MLP neurons of a small language model. Each row is named by its layer, matrix (gate and up: input weights; down: output weights) and neuron, and shows model dimensions 80-143. Each number is 128 + 32 x the weight over its row's rms, rounded and kept within 0 to 255. A neuron's up and down rows have the sign that makes its largest values positive.
After each neuron's rows, "fires before" lists the tokens most often just after its 100 highest values on Wikipedia text that the model never trained on. A number after a token or word is its count.

L2.gate921 [157 128 141 148 137 190 117 174 153 110 160 183 174  73  93 120 108  98  90 152 155  97  99 118  58 102 130 153 165  63 130 151 108 194 170 185 136 134 126 159 111 149 113  85 134  97 124 169 172 104 158 202 129  93  92 184  91 115  89 122 148 165 186 122]
L2.up921 [159 103 116  85 229 175 140 114  83  93 196 178 139 100 124 103 134 103 125 121 160  98 165  71  87  61 137 161 113 122 145 142 116 119 186 156  88 103 132 110 126 179  76 142 132  47 121 151 135 107 137 142 140 111 158 128 104  91 105 152 129 121 148 116]
L2.down921 [132  91 142 138 143 132 145 106  89 133 133 122 129 168 164 191  90 165 109 166  67 138 161 143 126 142  98 130  88 162 141 131 138 104 116 128 117 180 110  84 117  82 156 102 135 184 194  83 124 143 141  26 104 162 123 135 177 116 183 146 123  55  93 130]
fires before: "-" 47, "\n" 11, " " 5, "=" 4

L5.gate1060 [142 160 178 156  72  95 116 151 130 119 162 173 157 158  73 156 150 138 129  83 102 138 141 132  96 113  71  87 148 135 136 148  54  95  72 175 113 169 116 107 117 107 167 152 141  83 141 169 158 153 115 173 165 127 124 122 163 146 140 119 178 215 124 110]
L5.up1060 [155  92 133  71 169 148  85 175 170 129  99 129 152 110  99 189 128 164 123 125 132 183 128 139 140 125  79 108 122 168 149 148 130 106  89 167 130 156 115 139 104 146 150 108 154 178 127 109 135 108  78 120 152 116  46 107 114 124 141 113 141 139 148 127]
L5.down1060 [188 177 190 144 122 131 149 151 105  78 111 145 184 149 114 117 106 147 184 188 148 122 138 142  83 179 104 137  89 145  86 131 108 109  95 160  94 119  93 132 107 145  89 137 123 145 108 116  78 152 134  83  22 149  88  98 152 130 138 125 115 201 167 127]
fires before: " " 35, "\n" 27, "1" 11, "." 10, " |" 4

L5.gate468 [132  69 140 174 163 133 134 126 159  75 146 153 184 142  81 126 135 146 146  68 168 110 144 117 137  92 140 164 108  71 140 128 123 118 143 152 187 120 135 157  85 207 151 106 147 136 154 161 106 169 131 165 142 168  68 157  82 132 133 119  97  86 124 172]
L5.up468 [145 135 144 134 175 173 184 165 156 116 146  94 126 140 143 155 161 121 112  93 149 128  98  83 119 136 107 131 105  82  80 141 148  81  97 101 114 169 140  65  99 189 129 158 110 161  77  89 128 104 140 107  99 169 112  81 101 123 107 159 113 129 101 125]
L5.down468 [113 120 144 107 204  99  91 105 142 102 105 160  72 118 133 122 118 171 201 183 132 135 130 134 114  76 141 118 199 147 117 134 123  99  95 165 156 140  84  98 142 114 166 158 194 143 109 164 140 129 167 149  96 135 135  89 177  98 132 174  80 124  77 141]
fires before: " " 52, "," 5, " in" 5, "." 4, " to" 4

L6.gate1462 [147 168  73  52 106  87 135 170 156 148 136 143 136 130 130  98 136 107 123 112 109 134 165 133 146 121 165 140 127 123 120  91  88  18 148 180 167  98 128 189 128 122 104  91 168 151 106 165 198 148 158 157  93  56 142 136 137 168 122 129 146 150  80 123]
L6.up1462 [115  89 179 141 161 123  51 109 127 120 144 161 121  70 100 142 123 167 172 136 140 126  78 140 125  96  79 188 143 102 140 140 154 166  99  42  63  99 119 141 112 153 119 133 144  72 155 110 141  84 127 122  74 166  89 139 123 103  81 132 193 144 103 105]
L6.down1462 [152 154 135 122 145  56 131 144  98  94 131  92 118  92 141 141 191 123 127  92 133 170 190  89 127 155  68  76 109  86  70  90 128  93 125  63 145  82 115 119 138 176 172 168 158 123 145 135 161 127  97 156 129 130 125 113  82 157 139  96  55 143 128 116]
fires before: "-" 52, "\n" 13, " " 8, " |" 4

L4.gate1099 [107 234 107  91 156 106 104 106 176  78 115 123 138 125 108  66 187 101 116 130  85 134  74 163 164 136 116 100  93  97 107 124  96  92 124 115 172  98 116  91  52 169 151 105 167 130 145  80 155  77 238  60 124 146  69 103 114 151 164 141  85  91  83 100]
L4.up1099 [116 150 112 146 169 107 172 126 150 173 137 164 138 183 166  86 112 109 122 167  93 106 137 168  88  79 141 166 129 156 161 203 164 116  85  32 178 104 168 135 145 109  95 111 121 167 148 134  85 143  90  95  75 111 126 111 161  86 160 142 103 159 178  27]
L4.down1099 [145 146 145 136 134 168 135  91 100  87 135 139 156 101 137  98 110  76  86 138 158 141 154 155 151 180 126 108 122  95 134  64  97 128 167 141 151 122  78 102  92 148  87 107 133 106 158 144 150 113 147 149 128 177 128 203 116 102 159 174 118 122 127 205]
fires before: "\n" 53, "ing" 4, "es" 4

L4.gate200 [116 191  88 195  99 147 108  85 107 132 147 106 105 123  95  14 146 134 122  97  92  81 105 129 143 132 147 129  97 115 112 158 118 154 165 137 109 158  98 176 178 141 162 123  96  77  73 137 114 141 157  95 116  93 133  90 134 130 183 135 110 155 132 174]
L4.up200 [138  65 108  95 123 102 121  87 153 196 150  34 127  86 130 103 113 110 122 158 135 140 142 123 126 100 153 158 120 149  99 103 140 161 125  73 123 181  98  80  73 122 116 135 154  94 128  55 109 118  91 122 107 142 106 138 181 114 155 103 130 179  52  75]
L4.down200 [100 159 107 133 153 131 118  81 120 172 106 178 180 131 149  82 169 129 151  79 162 137 116 152 112 138 153 129 171 128 139 139 160 131 155 155 197  99 121 143 170 163 153 139 128 135 127 158 137 174 148 116 103 123 155 113 153 139  65  97 123  98 172 197]
fires before: "0" 16, "5" 14, "2" 10, "4" 9, "3" 9, "1" 8

L5.gate1013 [ 98 149 129  82  78 130  78 172  85 131 131 134 145 151 161 148 175  80 115 150 115 134  79 130 117  95 104 177 112  87 123 107 103 139 110  64 121 127  75 159 113 150 147 120 125 112 137 157 131 110 187 238  91 112 119 111 143  97 153 120  76 134 107 143]
L5.up1013 [153 162 145 171 127 125 112  81 116  78 136 170 176 108 130 127 155 150 171  66 147  78 170 115 146 126 136 103 160 142 158  87 161  69 178 132 174 119 122 105 116 177 119 116 134 151 180 136 184 176 146 149 157 161  52 187 153  59 128  88 123 175 157 121]
L5.down1013 [137 129 121 127 160 113 117 161 113 155 169 126 175 114 100 122  91 161 147 198  67 135 124  87 168 136 149 113 142 109 110 162 153  88 177 136  63 108 149 145 146 145 222 161 163 152 121 103 164 110 116 156 115 163  94 155 153 148 143 119 118 139 101 126]
fires before: "|" 58, "-" 14, "\n" 8

L5.gate995 [171 154 125 142 115 174  90 137 164  89 117 165 115 146 101 108 106 130  87 120 127  99 139 125 109 141 174 161  94 162 148  67 109 124 122 137 148 144  89  75 196 138  95  99 179 132 100 157 134 140  95 146 177 125 121 107 132 100 114 167 100 163 118 118]
L5.up995 [128 135 140 111 165  97  96 101 119 177 135 157 132 101 121 123 152 153 154  75 136 109  73 139 116  80 217 131 128 133 111 123 115  83  52  96 115 149 178  68 113 125 155 187  72 127 117 188 153 136 196 126  86 121  41 156 148 151 183 115 165 153 114 155]
L5.down995 [118 186 116 106  73 155 180 169 128 132 123 142 121  80 111 118 148 151 160 173 163 142 146  81 126 133 164 125 140 103 121 107 118  93  89 105 181 105 140 112 157 120 112 138 164 147 153 188 149 129 175 182 194 143 100 104 150 133 109  52  83 164 111 103]
fires before: "\n" 99

L5.gate275 [ 90  80  80 100 154 136 175 153 166 126  79  98 131 113 124 143 109 116 119 123 126  99 180 151  76 166 118 151 103 109  53 169 143  85  66 186 134 117  55 170 126 174 164 154 136 171  76  85 113 101 139 107 163 146 120 103 183 137 122 118  84 122 111 114]
L5.up275 [ 80 101  42 157 170  54  89 147 188 166 150 129 120  69  87 108 148 111 135 185 145 161  85 132 141 144 118 137 182 133 161  86 132 160  96  79  82 133 107 107 125 205 139 126 155 103 119 106 149 145 159 151 118 159 154 183 150  82 134 156 115 113 159 168]
L5.down275 [156 139 174 130 109 142  94  48 157 110 128 129 155 164 194 166 199 149 141 119  99 166 123 110 135 142 154 159 112 139 119 112 135 163 130 171  92 131 140 118 160 154 171 121 180  98 179 135 160 162  96 134 153 114 160 127 122 169 162 124  76 156 162 161]
fires before: "\n" 31, "s" 8, "|" 7, "-" 7, "po" 5

L5.gate455 [120 117  93 181 175 107 128 177 185  97 142 134 132 130 183  81 135  99 138 114 128 130  53 102 105  83 144 112  46  98 151 137  55  87  92 117 147 127 179 142 104 109 175 154 197  84  85  81 180  76 123 145 167 126 114 104 178 146 144 135 148 123 183 167]
L5.up455 [ 93 133 153 164 101 182 126 126 179 130 124 116 161  93  89 154 131 248  96  90 145 122 125  83 144 110 131 193 127 133 199 151 204  79 108 169 135 182 115 160 112  65 125  98 114 190 130 141 166 161  89 129 105  91 139 156 144 177 171  81  95 154 126  60]
L5.down455 [ 49  82 181 130 133 153  95 109  62 154  92 181 124 149  73  87  82 131 184 115 141 115 186 136  96 152  66 142 100  97 136 136  92  91 138 120  94 138 112 204 142 175 139 125 182 116 118  74 136  93 125 137  92 128 123 162 186 136  88 130 155 124  95 131]
fires before: " " 43, "\n" 13, " x" 4, " D" 4

L5.gate1235 [ 87 138 132 135 135 201 139 139 126  72 103 101 122   0 128 146 103 153 125  78 133 134 146 161 111  70 113 164  83 173 175  91  60 104 100 140  83 165 114 127 116  97 115  95 137 123 153  62  84 126 108 180 115 165  68  86 173 136 137 198  80 122  99 122]
L5.up1235 [130 165  72 178 128 132 103 188 160 122 159 192 144 138 113 160 164 115 112  68 140 100 130 110 140 115  91 117 105 140 172 156 109 106 159 119 154 160 109  55 105 136 104 147 161 157 192 148 185 156  96 131 151 145 107 119 125 138 117 156 109 176 157 125]
L5.down1235 [130 150 156 156 167 167 133 129  92 147  34 156  85 131 135 130 174 148 191 126 147 143 167 107 116 161 126 164 102  86 148 120 131 122 124 184 122 138  89 138 131  94  77 125 164 143 108 186 142 152 160 154  76 155  71  61 207 126 134 150 105 141 144 131]
fires before: "\n" 96

L5.gate290 [130 148 123 150 136 113  98 162 130 166 118 142 113 160 144 143 183 197 118 144 122 155  61 108  80 101  95 105 113 126  73 164 105 123 125 194 169 123 103  91 106 100 115 108 178  81 152 112 114 185 186 113 153 116 133 154 152 115  93 125 130 143 137 103]
L5.up290 [161 130  86  71  92  82 120 177 123 136 116 155 103 108 115 165 170 106 145 141  92 163  70 111 126 140 117 112 227  97 135 100 154 168  98  60 139  86 134 137 120  68  81 117 167 159 168  84 166 135  88 108 135 156 170 101 127 128 134 128 104 105 100 139]
L5.down290 [113 141 112 130 141 110 166  81 130 155 110 114 107 113 175 148 112 150 134 106 151 141 171  92 149 110 109  67 101  94 117  83 147 116  96 127 134 154 128 130 142 170 100 172 133 120 112 206 158 184 163 152 103 161 197 110 141 153 137  92 101 158 110 184]
fires before: "," 27, "\n" 18, "s" 15, " |" 4, " during" 4, " (" 4

L4.gate595 [147 179  75 137 171 112 101 144 108 130 138  80 135  94 135 161 142 110 144 180 158 144 127  99 135 108 121  99 154 143 130 141  88 126 131  88 154 119 175 115 113 177 204 200 133  86 145 137 150 160 136 128  97  92 114  97 199 123  95 116  91 158 155 131]
L4.up595 [119 169 119 111 130 103 145 152 137 158 108 127 159 146 104 152 119 127 119 165 105  94 106 107 125 113 147 133 162  84 126 115 122 152 118 137 179  86 131 144 118 137 108 133 161 134 117 121 132 144  77 136  88 101 176 121 134 122  93 217 152 145 159 106]
L4.down595 [109  97  70 139 127 144 158  83  93 121 162 171 105 196 164 118 102 174 134 165 128 160 149 159 157 137 118 160 162 108 178 113 100 150 102 144 126 102 115 138 114 163 132  98 148 108 120 200 212 149 179 119  94 157 143 111 152 138 124  94  73 185 139 128]
fires before: "," 55, " he" 8, "." 5, " and" 5

L5.gate842 [148 152  93 105 143 121  65 169 132  61 118  87 146 162 120 173 105 151 129 114 104 151 106 131 123 157 103 119 145 146 166  93 156 119 121 123 137 118  83  94  89 139 127 123 142 127 189 173 146 108 141 123 165 113  19 116 176  81 160 147  92 172 111  91]
L5.up842 [177 122 142 123 123 146  97 136 124  90 148 121 115  94 102  88 111 135 132 136 179 100  98 175  67 173 159  88 157 118 140 104 154 137 110  42 161 138 132  71 119  96 104 109 102 126 149 220 139 137 121 144 138 113  78 147 104 116 167 152 137 141  94  97]
L5.down842 [140 168 108 143 126 177  91  89 110 111 182 118 120  96  82 146 143 142 183 137  95 143 153 113 120 116 164  75 163  87 102 115 170 120 132 123 149  98 141  84 135 141 153 186 127 148 123 153 124 156 167  97 106 161 121  84 166 144 159 159 126  98  90 165]
fires before: "\n" 99

L5.gate1522 [144 132 175 171 117 105 125 145 123 109 182 144  90 126 122 144 102 119  80 127 144 189 188 103  60  39 145 143 174 134 136 124  65 151  68 111 106 145 121 177 166 120 135 111 117  88 141 164 104 165  93 156  92 155 157 131 188 164 131 157 222 135 152 148]
L5.up1522 [ 33 146 101  95 141 150 132 111  91 171 128 131 124 106 121 185 131  98 115 139 134 104 139 133 147 124  89 111 154 120  97  37 133 150 156 145 182 134 212  94 189 224 120 135  73 137 122 147 125 141  79 118 121  96 170 166  68 143 175 100 131  80 132 129]
L5.down1522 [ 92 150 121  86 176 126 223 150  86  31 122 148 143 112 135 100  63 113 181 123 128 162 164 115 149 169 205 106 117 140 179 120 101 126 165  86 147 170 126 144  99 111 168 125 146  92 122  81 104 130  96 169 127  77 139 130 122 139  87 177 148 156 119 100]
fires before: "0" 50, "1" 17, "2" 13, "5" 5, "4" 4

L4.gate910 [139 152 167 190 198 153 100 171 156 118 131 127 125 165  98 103 159  88  97  99  55 115 117 132  97  99 162 140  97 136 102 178 127 108 135 207 205 136 101 171 127 112 145 192 166  64 100 118  86 128 124  98 151 119 190 127  86 131  89 105 198 167  95 115]
L4.up910 [ 89 154 141 134 121 110 108  77 154 130 111 103 117 140  84 103 128  94 141 189 160 150  95  84 175 109 132 102 127  97 158 120 140 132 115 121 152 142 134 186 150  71 142  78 186 119 112 118 107 139 151 123 134 113 147 133 140 113  86 118 143  89 117  90]
L4.down910 [113 126  62 153 137 149 145  99 116 190 162 139 121  96 120 118 168 151 104 218 101 103 136 157  59 196 116 161 166 117 205 153  81 140 128  76 116 129 133 120 135 184  82 123 178 130 152 234  99 130 118 181 122 167 114  69 145 130 100 116  94 138 146 114]
fires before: "," 38, "s" 23, "\n" 22

L6.gate709 [ 84 128 108  78 120 154 158 124 145 147 151 135  98  96 106  84 100 126  74  92 105 138 149 107 160 136 140 159  83 163 181 131 112  87  97 108 158 158  98  86 141 147  99 112 128  89  95 164 128 119 164 137 132  98 171  92 115  86 110  83 146 110 153  81]
L6.up709 [135 108  66 122  77 111 142 142 111 139 136 143 138  84 153 116 130 104 146  62 118 175 181 122 133  78  77 133 120 100  91  90 109 137 163 149  60  74 154 118 198 144 139 125 126 165 113  70 121 110 126 105 128 115 138 103 185 141 135  76 134 100 114 109]
L6.down709 [141 160 124 122 101 164 128  99 110  90  82  59 108 126 134 129 190 109  83 195 195  98 159 136  67 116 151 146 171 140  80 126 175 151 102 164 148 162 110 153 130  80 114 158 180 125 147  65  74 205  53 152 106 153 152 167 137 112 103 141 162 168 135 159]
fires before: "s" 91

L5.gate1180 [134 112 134 135  95  47  87 146 128  79 166  98 151 125 128 161  91  97 158 119 127 117 170 116 148 150 188 102 127 140 115 118 153 155 139 141  81 117 117 178 132 144 109 120 109 136 139 124 142 149 103 119  75 137  78 145 103 188 123 162  88  88 133 148]
L5.up1180 [ 58  49 147 127 194 121 111  96  95  90 127 140 148 118  76 136 128 152 143 112 135  96  85 127 127 136 128 106 100 106 124 127 124 134  93 102 113  91 192 158  91 156 109  89 139 141 155 181 150  95 161  75 121 104 144 144 188 149 106 155 155 125 117 167]
L5.down1180 [116 163 108 129  80 124 132 168 128 143  92 112 138 129 118 127 124 116  95  96 136 169 128 163  56 162 119 154  83 144 129  92  93 113 113 101 167 173 167 104 170 126 140 132  95 104 161 116 149 123  82 150 152  52 131  93 142 169 121 121 114 104 130  97]
fires before: "2" 51, " |" 16, "\n" 6, "1" 6, " season" 4

L6.gate483 [133 102 131 126  74 153 137 108 118 158 155  93 136 125 124 134 122 103 169  87 109  91 119 119 163  98 151 100 142 144 117 137 145 152 146 147 135  91 144 129 137 116  93 100 127  90 154 120 145 125 117  72 138 136 167  85  85 114 116 152  97  99 137 143]
L6.up483 [128  83  95 103 143 144 114 111  98 152 146  87 131  73 156 120 135 124 142 133  52  99 176 132 133  91 143 119 121 146 104 169 118 118 117 137 155 132  78 126 140 146 166 146 157 109 128 131 124 107  51 140 131 102 165 152 136 181 120 112 118 131 176 138]
L6.down483 [117 156 105 157  66  66  94 160  91 105 134 129 176 119 109 108 185  91 148 115 184 101  74 108 122  95 142 149 181  98  89 164  92 143  84 104 127 164 140  90 150 163 135  60 128 136 103 165 137  83 150 141  96  92 110  59  68 143  72 115 113 161 121 120]
fires before: "9" 48, "0" 6, "ena" 6, "1" 5, "2" 5

L4.gate1509 [105 147 141 143  81 199  60 103 174  74 174 100 127 105 159 107 129 128 131  87  71 115 100 173 127 137 137 165 137 126 129  69 110  94 125 178 170 176 112 133 139 143 172 137 143 120 165 191 149 160 182 151 143 125 118  94 113 124 172 112 127 131 136 111]
L4.up1509 [179 155 154 172 144 213 159 153 130  83 146 126 134 154 167 181 138 210 139 112 175 122 114 162  78 179 173 122 135 141  80 111 139 122 104 101 255 154 150 132 123 146  97 125 128 125 109 177 191 148  78 184 151 171 142 175 164 130 143  92 147 105  96 150]
L4.down1509 [116 159 129 179 202 148  97 140  99  94  56 106 112 119 100 161 109 145 114 139 118 111 136 129 127  82  97 163 145 148 104 136 100 120 123 110  89  98  70 136 113 103 118 154 105 114 131 136 207 137 130 108 211 137 119  78 148 128 133 114  95 138 208 132]
fires before: " |" 53, " (" 16, ":" 8, "\n" 5

L6.gate106 [208  89 129 119  88 125 103 154 122 154 184 145 140 113 181 108 129 145  65  99 125 155 185 129 151 127 159  99 138 133 172 144  54 111 149 117 111 120 164 111 179 167 126 114 145 136 125 139 140 145 112 116  95 158 125 139 152 129 148 119 140 159 167 134]
L6.up106 [120 159 101 133 129 102 132 127 119 114 169 131  79 116  94 152 104  88 151 147 167 107 133  97 174 115 148  68 124  64 136 115 119 114 131 135 118 129 119 104 144 119  85  78 137 120 164 129 149  97  95  74 163 108 123  97  59 125 139 117  53 113 121 121]
L6.down106 [128 197 172 157 154 128 179 103 147 145 128  81 110 141 149  68 103 153 135  91 119 116 164  97  61 168 162 144 107 171 114 159  97 108 150 123 129 128 100 100 218 130  94 180  87 167 100 147 124  84 157  77 122 176 170 145  72 118  99 106  93 100 131 151]
fires before: "2" 23, "0" 12, ")" 8, "1" 7, "8" 6, "7" 6

L5.gate1275 [ 93 153 130 155  74 227 126 118 141  64 120 163  81  70 119 120 159  98 102 126  72 127 131 123 117 121  93 168 181  76 138  67 117 126  53 132 192 148 134 116 136 146 125 170 127  97 176 127  99 157 151 146 118 135 159 125 169 117 104 129 115 135 122 154]
L5.up1275 [143  73 110 125  59 119 131 156 102 158 137 145  75 149 150 215 118 111 121 187 141 139 170 148  79 116  94 148 147 123 117 148 113 120 188 138  92 104 111 180 187 115 208  91 125 152 120 162 123  92 134 148 177 155 123 139 160 145 104  79 192 130  66 146]
L5.down1275 [137 199 124 106 141 154 171  85 115  61 157 169  90  93 164  73 137  85 163 125 147 156 150  96 111 128 131 134 101 137  94 116 148 115 110 156  86 169  89  69  77  83  65 140 174 156 104 178 135  84 165 171 100 154 116 149 180 100 123 173 137 121 145 171]
fires before: "s" 39, "t" 21

L4.gate1319 [121 152 189  70 138 163 148 115 115 188 115 107  47  84  65 140 156 162 106  82 106 121 120  71 114 120 101 162 154 119 104 115 144 136 133 157 177 138  90 110 135 126 149 124 105 138 106  53 128 149 118 173 151  94 130 134 178 118 177 138 140 163 120 105]
L4.up1319 [ 92 142 133 128 132 100  93 107 113 110 126  96 155 116 163  87 112 135 165  90 136 124 123 148 134 135 129 122  81 115 106 109 127  89 166  80 130  75 174 143  87 137 117 137  87 102 114 155  90 111 140  58 143 122 105 102  77 196 129 104 142 146 151 131]
L4.down1319 [115 109 117 157  66 136  82 151  99 191 118 114 131 129 190 125 135 142 200 120 126 136 167 124 145  72  92 143 141 138 132 130 139 115 143 139 132 139 143 150 153 176 106  99 144 216  34  56 122 107 159 105 101 138 136  86 170 129  92 101 137 159 115 134]
fires before: "s" 55, "\n" 5, "," 4

L6.gate46 [148 105 148 131 142 161 118 149 120 135 106 122 154 121 138 152  87  82 110  92 112 124 105 145 128 156  85 162  91 153 151 133 147 121 113 166 139 165 142  57 118 138 100 109  95 105 127 154 132 101 185 187 122  70  83  96 124  90 166 150 142 166 139 122]
L6.up46 [130 116 101 114  55  81  80 111 121 136 108 106 155 130 150 152 133 141 157 158 156 141 141 214  55 147 122  71 178 101 155 114 158 148 124 205 141 155 107 127 155 113 177 143 120 125 148  98 136 104 124 101 152 110 139 126  97 134 158 107 158 114 166 124]
L6.down46 [124 122 107 128 131  92 138  94 133 115  94 107 143 168 111 150  43 133 114 138 133  65 124 121 173 131 171  84 114 126 136 109  99 174 102 148 107 137 162 123  73 130 173 128 158 154  79 135 120 113 119 107 115 123  85  96 158 179 132 125 120 108 164 150]
fires before: " |" 45, ";" 6, " " 5, "ot" 4

L4.gate1417 [149  97 143 150 124 194 102 133 111  82 144 142 122  62 141 138 135 112 177 162  64 142 135 131 151 144 105 121  93  75 136 124 119 145 132 161 118 184  99 115  85 142 144  74 135 150 117 156 122  67 144 194  82  85 114 169 133  98 135 116 134  99 116 201]
L4.up1417 [151 118 107 117 125  88 112 152 113 120 162 179 150 188 142 108 138 131 139 114 125 117 194 123 127 117 122  95 150  79  89 136 147 191 202  88 104  90 156 101  93 103 162 137 141 124 152 101 146 130  98 105 109  84 131 172 102 146 156  94 150 144 110 107]
L4.down1417 [141 135 212 110 159 211 168 157 105  84 106 133 120 111  75 101 145 121 158 163 119 159  91 108 119 183 133 121  71 160 106 108 134 106  64 236  91 153  91 128 119 155  67 140 104 127  95 155 103  96 137 153  62 102  97 133 107 146 123 156 112 106 184 136]
fires before: "\n" 58, " |" 7, "|" 7, "1" 4

L5.gate1125 [134  72 134 178  98 154 161 153 158  86 165 130 131 110 100 156 155 107 115 151  85 114 172 148  89 174 117 136  85 133 150 115 118 103  92 132 205 132 132 151 109 187  99  62 164 106 119  83 140 118 115 131 124 148 120 138 162 134 114 142 121  86 128 151]
L5.up1125 [ 87 107 130 104 120 147 132 162 106  68 156 122 138  67 131 153 157 162 140  96 118 111 161 112 103  71 116 100 144  90 140  98 149 181 148 160 145 139 200  92 117 150 184 157 198 128 109 174 177 113 106 134 123 124 146 138 108 110  96 124 129 137 153 116]
L5.down1125 [122 156 121 104  69 110 158 167 127 111 155 136  42 135  89 161 196 139 160  46 143 125 152 145 141 154 105 188 112 137 119 172 117 148 105 130  81 142  91 176 162 100  98 185 200 137 138 143 119 141 191  76  34 226  89 106 210 157 136 106 122 125  46 136]
fires before: " " 53, " |" 12, "\n" 6

L6.gate840 [155 132 105 133  97 127 151 158 198 148 173 157 129 143 159 113 107 162 144 166 160  88 190  64 140 168 145 149 115 125 165 133  29 107  79 121 114 143 152 172  99 140  84  98 116 110 121 134 162 130 187 134 156 200 161 120 140  97 107 114 156 121 102 177]
L6.up840 [159 102 127 126 165 120 112  62 148 120 142 102 141 141 123 139 101 121 158 125 103 120 154 121 114 148 168 116 118 149 117 101  86 162  75  97 128 125 161 152 131 116 114 100 137 160  82 124  85  99 173 161  75 128  73  73 115 152 204 118  69 129 145 156]
L6.down840 [ 98 121 153 159 143 133 121  97  92 109 139 139 158 136 130 132 132 152 181 142 140 113 182  77 116 128 125 112 190 170 111 114  91 151  98  94 104  86 108 127 157 114 141 105 104 119 137 115 177 110 150 136  47  69 141  80  49 164  75 160 147 170 101 130]
fires before: "0" 23, "9" 17, "1" 14, "8" 9, "6" 7, "7" 7

L5.gate160 [106 114 180 158 147 126  73 131 131 140 130  88 140 129 129 106 140 142 111 132  98  29 107 108 103 112 166 132 131 137  91 145 149  93 116 103 128 109 118 203  82  68  99 153 128 136 145 141 134 159 134 182 157 123 116 158 141 160  86 177  56 149 129 184]
L5.up160 [ 94 114 134  69 127 158 138 125 155  72 179 167 136  82  86  99 101 160 195 148 151 124 182 102 135  86  58 105  75  69 106 137 121 165 161 116  86 114 111  71 109 137 135 152 168 120 103 116 101 160 187 176  97 160 154 139  69 117 132 153  79 119 133 100]
L5.down160 [114 165 108 184  74 144 134 125 134 126 143 127 124 164 148  96 175 196 112 117 109 154  82  98 161 128  73 125 121 114 138 111 120 130 143 104  95 142 166  96 158 113 131  87 123 106 195 171 133 127 120  59  97 146 111  87 125  95 131 167 110 130 139  94]
fires before: "|" 58, "\n" 7, "|---|" 4

L5.gate892 [159 171 106 203 213 145 125 114 101 117 113 111 129 144  74 100 142 188  65 112 133 181 113 111 104 108 152 102 138  91 127 172 111 147 152 154 158 115  73 113 117 107  50 144 168  72 115 140 116 106 135 122 159 169  16  83 142 105 114 145 130 123 109 101]
L5.up892 [110 166 193 122 107 131 175 175  93 134 146 161 144  77 111 122 125 112 129  84 129  90 127 152 135 104 151 153 122 164 141  83 130 128 119 137 118 118 138  97 175 128  99  90 147 102  96  82 115 130 113 136 140 174 146 122 145  75 113 127 188 146 104 114]
L5.down892 [136 178 105 144  89 153 135 118 101 113 140 149 137 159 103 142 155 125 206 118 203 198 107 138  73 145 151 118 108 139 127 148 125 121 177 120 123  92 125 124  83  86 125 200 203 151 121 160 145 119  99 144  99 135 110  87 131 124 141 143 145 140 153 152]
fires before: "\n" 100

L6.gate589 [116 105 131 144 148 157 132 147 141 104 122 143 135 168 119 146 106 144  96 147 181 134  98  71 131  67 124 119 191 120  96 157 138  98 103 176 117 120  92 123 108 144  84 136 184 111 171 136 132 180 119 144 156 158 170 143 119 120 102  87 114  96  59 200]
L6.up589 [109  99 129 100 149 110 191 120 153 117  97 155  63 170 105 131 101 189 100 119 128 117 103 153 145 134  60 135 141 116 150 248 169 160 102 111 143 161 106  90 124 141  91 154 131 155 173 119  86  85  88 109 141 157 197 134 116  98 135 107 110 101  65 116]
L6.down589 [143 195 173 123 139 118 176 130 149 110  90 123 123 131  95 107 125 178 174 135 203 116 132 131 119 133 114 166 127 118 151 155 133 142 148 113 143 163 137 112 151  72 116 101 143 131 157 172 152  75 146 158 117 130 126 146 114 150 122  99 155 163  90  97]
fires before: "\n" 66, " " 19, " |" 5

L5.gate1452 [167 183 131  96 204 126  96 109 153 128 149 114 104 111 118 158 146 118 120  87  93 126 137 114 112 153  97 160 138  89  97 192 157 155 146  69  81 127 142 144 127 124  98 157  90 104 167 112 157 173  79 170 144  78  91 157 119  18 146  94 150 187 130 125]
L5.up1452 [107 168 177 144  90  77 135 122 152 122 146 122 121 104 123 107 122 143 126 128 127 113  98 122 161 107 108 160 137  92  91  63 116 164 147 130 143 128 105  41 103 113 212  93 107 163  81 172 158 116 134 137 152  76 162 144 110  72 125  98 130 130  97 100]
L5.down1452 [ 96 119 140 127 105 179 132 139 116 133 182 114 136 126 147 185 127 136 108 110 154 166 116 102 163  90 139 138 116 184 182 124 169 147  83 151  99 161 127  99  89 117 133 119  80 185 120 100 164 157 119  81 140  73 180 177 129 117  93  97 128 127 107 106]
fires before: " " 52, "s" 5

L5.gate1118 [152 111 167 182 137 109 115 111 127 133 151 139 105 144 196 109  90 129  99 153  82 116 128 103 137 150 158 138  72 161  76 121  75 135 173 115 166 112 120 117 135 173  92 168 118 134 206 110 105 202  87 107  88 155 114 162 102 140 140  83 139 130 124 187]
L5.up1118 [132 124 145  93 113 159 118  81 116 157 112 166 178 173  99 143 152 126 103 170 142 149 102 125 114 142 159 112 178 111  99 117 157 100  79 111 107 171 227 110  89 119 138 142 145  94 163 119 145 129 128 133 157 121  74 144 141 140  80 149 147 157 156 123]
L5.down1118 [102 167 118 136 151  63  48 127 138  75 105 112  89 143 132 107 174 131 165  82 147 155 106 106 140 135 107 167  96 133  91 100 151 129 148 172 147 159 157 127 155 150 153 159 102 134  57 205 146 111 181  96 104 185 156 112 103 136 164 156 114 121 131 148]
fires before: "2" 42, "1" 28, "0" 11, "9" 6